From a checkpoint of a small transformer trained on Wikipedia: vocabulary 2048, 369M tokens.
MLP neurons of a small language model. Each row is named by its layer, matrix (up: input weights) and neuron, and shows model dimensions 16-143. Each number is 50 + 15 x the weight over its row's rms, rounded and kept within 0 to 99.
Before each neuron's rows, "fires after" lists the tokens most often just before its 100 highest values on Wikipedia text that the model never trained on; "fires in" lists the words (lower case) most often at its 100 highest values on Wikipedia text that the model never trained on.

fires after: ", ", ". ", "that ", "where "
fires in: "he", "they", "it", "she"
L2.up666:58 44 50 53 40 57 52 41 17 39 23 46 49 51 58 49 25 81 40 63 29 38 58 75 57 53 32 47 65 41 76 42 72 44 57 19 57 39 78 59 68 68 43 73 46 29 68 31 35 67 30 60 57 74 60 41 52 27 81 34 62 54 57 21 54 51 62 41 60 40 46 35 56 67 40 24 37 72 49 42 42 27 09 67 57 62 36 31 75 57 91 72 57 60 40 56 72 45 52 37 52 66 62 70 50 51 42 40 27 51 45 63 63 48 42 63 54 55 52 70 27 53 55 50 59 60 36 38

fires after: "th", "that ", "f ", "s"
fires in: "he", "she", "they", "those"
L9.up78:51 50 50 46 65 39 54 70 36 63 55 47 62 59 56 46 31 55 76 73 66 50 46 91 49 66 47 40 27 89 66 45 38 39 35 14 44 47 57 20 41 43 48 66 51 52 51 65 37 87 38 47 39 41 41 49 48 36 56 03 54 56 41 70 65 42 54 75 59 62 49 55 45 64 50 05 34 67 62 54 44 64 51 54 43 47 54 49 44 28 54 36 62 70 42 24 66 43 50 77 51 58 36 74 25 57 47 52 24 48 18 47 39 51 53 55 40 49 52 61 58 58 45 25 51 79 43 34

fires after: ". ", ", ", "of ", "=="
fires in: "which", "it", "history"
L2.up488:46 42 36 56 72 54 55 36 29 23 08 46 55 61 84 52 66 29 40 60 34 40 52 51 32 60 52 57 21 34 56 32 42 56 55 20 74 50 55 76 35 45 62 49 38 25 48 62 62 86 61 71 29 66 35 61 55 55 57 43 43 57 46 49 48 70 50 56 55 46 52 40 52 51 45 68 43 36 36 55 60 52 47 39 66 34 59 58 53 56 31 40 42 49 59 32 31 60 52 60 34 23 66 76 31 72 58 47 43 64 54 50 32 51 73 35 19 28 78 81 50 49 59 62 58 45 33 38

fires after: ", ", ". ", "where ", "that ", "and "
fires in: "she", "who", "he", "it"
L10.up307:39 41 52 37 41 70 44 61 32 56 37 39 52 33 60 60 65 63 69 33 39 57 33 69 56 27 60 38 38 39 47 54 68 32 44 38 52 41 63 16 72 47 51 46 61 34 69 45 78 62 33 32 35 71 25 62 45 74 52 49 22 79 55 56 75 45 62 57 44 56 33 31 34 58 48 55 45 66 49 30 54 48 45 67 59 44 43 38 51 37 46 39 74 55 52 56 33 48 48 36 45 68 57 69 42 41 42 20 65 59 47 71 56 68 88 56 25 41 34 51 23 33 20 60 53 61 60 69

fires after: ", ", "where ", "well ", "that ", "un", "f "
fires in: "it", "he", "most", "as", "unit"
L7.up652:70 65 59 43 46 58 67 52 38 37 48 66 44 76 69 39 54 38 41 55 61 40 51 37 40 62 13 44 51 74 59 42 52 50 62 52 60 51 69 27 55 59 59 63 24 43 80 55 55 59 53 71 55 29 72 58 93 24 32 50 61 50 46 68 62 27 43 36 77 72 65 33 37 50 40 19 34 55 39 83 40 61 46 49 31 50 69 61 17 70 43 51 54 50 29 47 55 37 49 58 38 38 49 65 44 49 44 62 12 53 41 39 65 70 56 60 73 42 54 61 22 78 58 28 63 35 39 30

fires after: "was ", "is ", "became ", "as "
fires in: "a", "the", "an"
L6.up640:67 56 48 57 41 49 38 46 49 51 75 22 50 59 60 46 51 77 77 41 42 36 10 54 46 45 34 76 57 80 32 41 55 74 10 41 51 51 18 40 68 58 53 35 65 55 63 71 51 29 29 60 45 33 54 51 13 39 67 65 41 70 46 40 39 41 59 64 47 24 32 42 56 61 47 66 37 35 62 34 28 55 62 44 44 36 46 47 44 32 45 31 22 37 54 52 50 69 34 52 48 56 77 60 39 51 60 65 34 31 55 59 59 42 50 64 55 58 30 47 47 62 68 57 47 44 29 57

fires after: "University ", "fin", "He", "Po", "=="
fires in: "of", "financial", "health", "teeth", "history"
L8.up102:60 74 31 59 40 53 35 50 41 51 62 78 46 52 41 90 81 51 33 60 53 28 79 47 40 50 37 55 30 56 41 32 71 58 35 49 65 62 63 22 47 59 64 30 97 50 68 61 54 53 81 49 30 50 51 56 51 31 22 69 40 58 77 45 22 48 51 72 47 53 47 37 62 53 69 59 60 66 59 35 30 53 41 29 44 56 57 50 74 60 67 57 36 50 45 63 39 51 46 47 10 71 34 52 24 46 32 53 44 47 84 75 75 36 45 50 50 25 63 73 46 51 61 63 59 43 44 40

fires after: "as ", "is ", "was ", ", ", "w", "the "
fires in: "a", "west"
L7.up224:55 55 56 41 48 62 57 41 76 57 76 64 38 45 33 84 29 55 57 50 45 58 42 62 46 62 58 31 82 44 55 44 92 38 53 40 38 30 53 54 59 66 69 58 11 51 68 46 49 67 60 58 45 39 17 62 35 69 45 43 58 57 60 15 42 67 45 40 39 63 46 69 63 44 64 41 57 68 45 59 44 33 38 64 55 54 47 31 58 52 43 41 64 45 55 45 51 21 52 53 56 53 52 65 39 70 42 69 29 52 64 32 75 59 05 51 61 28 26 25 48 81 61 57 20 40 38 75

fires after: "was ", "be ", "been ", "add", "is ", "at "
fires in: "the", "released", "used", "recorded", "added", "on"
L6.up443:59 62 35 62 59 73 29 29 34 48 63 43 45 55 45 31 48 51 51 54 20 59 32 77 43 45 31 55 57 61 34 65 27 54 51 78 29 44 39 59 42 46 63 58 73 38 62 43 32 42 43 38 41 65 59 54 25 85 30 66 45 74 40 44 54 56 65 48 50 56 57 47 86 63 57 69 56 25 42 32 23 65 23 29 59 71 47 61 40 27 81 52 66 64 66 37 49 64 52 62 60 70 58 57 47 53 51 21 51 44 31 33 44 68 63 44 44 50 36 52 40 54 73 53 32 30 29 48

fires after: ". ", ", ", "\n", "\n\n", "and "
fires in: "after", "on", "as", "during", "following"
L8.up200:64 43 34 38 59 57 62 33 36 77 85 30 51 69 48 62 49 61 80 48 42 59 53 40 22 18 58 24 32 50 36 85 45 55 75 48 70 47 25 45 59 70 52 22 52 53 68 68 57 16 73 47 19 65 32 41 50 54 60 43 46 39 47 52 50 45 49 67 38 39 33 59 83 76 61 64 62 42 70 75 52 69 37 55 42 93 37 43 57 68 20 49 61 75 36 30 56 37 66 65 49 65 55 39 51 71 65 60 51 61 42 46 53 41 50 58 28 31 53 41 28 32 50 49 45 48 49 30

fires after: "'", "’"
fires in: "s"
L3.up356:63 53 56 50 72 58 21 69 51 54 67 40 37 51 24 62 39 48 42 55 69 51 55 39 30 27 25 72 62 44 24 57 26 55 47 58 55 73 51 56 76 13 37 55 24 61 77 49 45 27 63 21 32 72 53 21 83 57 54 69 47 57 67 41 67 33 50 45 68 34 58 54 65 48 65 48 42 49 58 46 44 61 90 57 54 08 31 40 34 36 51 37 58 56 53 39 35 71 54 49 54 81 62 68 46 51 34 33 48 66 47 40 24 49 64 41 37 62 37 68 53 50 26 72 20 39 62 53

fires after: "as ", "was ", "the ", "h", "ap", "om"
fires in: "a", "appointed", "part", "first", "becoming"
L6.up549:94 59 68 41 65 51 61 52 45 70 82 30 42 54 59 61 32 41 88 26 79 70 44 26 47 28 26 47 51 54 49 38 38 35 46 62 50 30 48 62 63 64 76 12 42 34 35 27 74 43 54 55 56 18 29 51 43 60 46 49 52 80 55 38 38 44 59 42 53 48 29 55 44 66 51 58 51 72 63 58 32 66 41 55 72 30 43 52 37 48 69 49 68 26 54 60 68 21 58 72 54 51 63 64 32 58 64 68 40 27 49 37 50 52 70 64 40 44 44 18 61 45 41 53 27 32 43 69

fires after: "at ", "under ", "At ", "Le"
fires in: "the", "league", "that"
L12.up577:32 44 47 53 52 58 18 43 48 64 66 53 57 68 43 49 68 26 53 86 58 76 37 54 27 46 12 40 49 43 48 39 59 19 77 45 51 51 26 51 52 58 63 36 33 44 53 34 48 51 68 68 29 51 51 73 47 48 33 44 58 33 49 57 54 90 34 27 62 63 40 56 49 42 51 47 70 34 53 68 48 39 83 59 46 53 72 58 41 33 49 69 36 71 74 37 66 36 59 49 58 93 50 62 67 40 39 38 66 31 42 22 52 26 42 59 37 44 33 56 44 48 37 33 36 44 37 30

fires after: "of ", ". ", "w", "and ", "c", "where "
fires in: "the", "a", "he", "went", "of"
L9.up196:40 38 49 64 48 64 61 34 30 69 33 56 85 78 46 36 64 33 59 58 63 60 48 53 31 52 64 47 69 38 58 64 75 40 70 57 72 10 46 17 37 28 22 66 39 56 32 42 72 48 77 75 60 11 56 55 45 84 52 23 43 31 62 62 36 38 37 57 34 52 66 72 67 40 47 44 32 59 67 49 48 33 51 59 50 28 39 71 48 24 61 28 45 68 52 55 51 64 77 42 63 40 75 32 47 35 60 54 47 64 58 48 52 47 54 53 77 50 38 44 45 63 34 40 58 49 68 35

fires after: "'", "M"
fires in: "s"
L3.up766:45 41 67 48 34 63 24 50 56 30 47 48 31 44 28 32 53 51 65 46 60 56 52 59 71 54 49 78 55 81 74 67 44 35 46 30 60 43 55 59 44 55 49 50 54 49 47 50 63 28 50 46 61 67 35 48 69 44 47 58 70 48 42 37 43 54 06 17 77 53 50 47 64 79 34 55 48 18 59 24 36 34 79 34 52 59 13 30 63 70 21 53 61 49 53 53 44 77 64 51 58 63 42 57 58 52 32 28 34 51 17 46 56 68 61 50 59 62 41 18 54 56 73 54 36 58 72 57

fires after: ", ", "as ", "the ", "er "
fires in: "who", "which", "original", "well", "part", "such"
L4.up187:69 57 59 50 41 61 55 33 47 57 61 63 19 63 70 45 71 52 18 54 47 52 49 40 45 63 23 49 39 37 62 71 68 52 42 53 30 18 57 38 48 43 31 77 50 66 53 50 44 30 31 38 35 44 37 46 60 58 56 48 46 51 53 31 48 80 63 23 47 60 60 48 61 27 86 55 61 36 56 27 89 05 42 39 54 43 55 46 24 44 47 28 43 58 58 38 50 55 39 55 43 43 44 79 23 46 68 52 37 69 55 62 88 45 28 39 58 29 33 45 41 57 33 53 29 46 54 29

fires after: "s", "'", ", ", "tim", "me"
fires in: "so", "sometimes", "t", "said", "somehow", "say"
L8.up480:80 43 67 56 48 34 20 31 59 71 49 36 33 70 23 73 23 63 43 60 49 62 50 33 59 53 57 66 58 62 35 43 51 63 54 20 60 63 50 48 30 16 49 55 39 80 60 72 66 50 58 55 45 55 40 48 50 54 67 61 85 61 32 62 55 52 42 46 41 45 25 52 43 58 44 54 60 48 25 33 43 64 49 74 30 13 34 32 38 44 60 43 76 85 33 43 48 55 18 62 83 70 43 56 37 53 44 51 39 56 52 40 78 16 65 48 62 41 24 26 54 87 43 61 57 38 37 73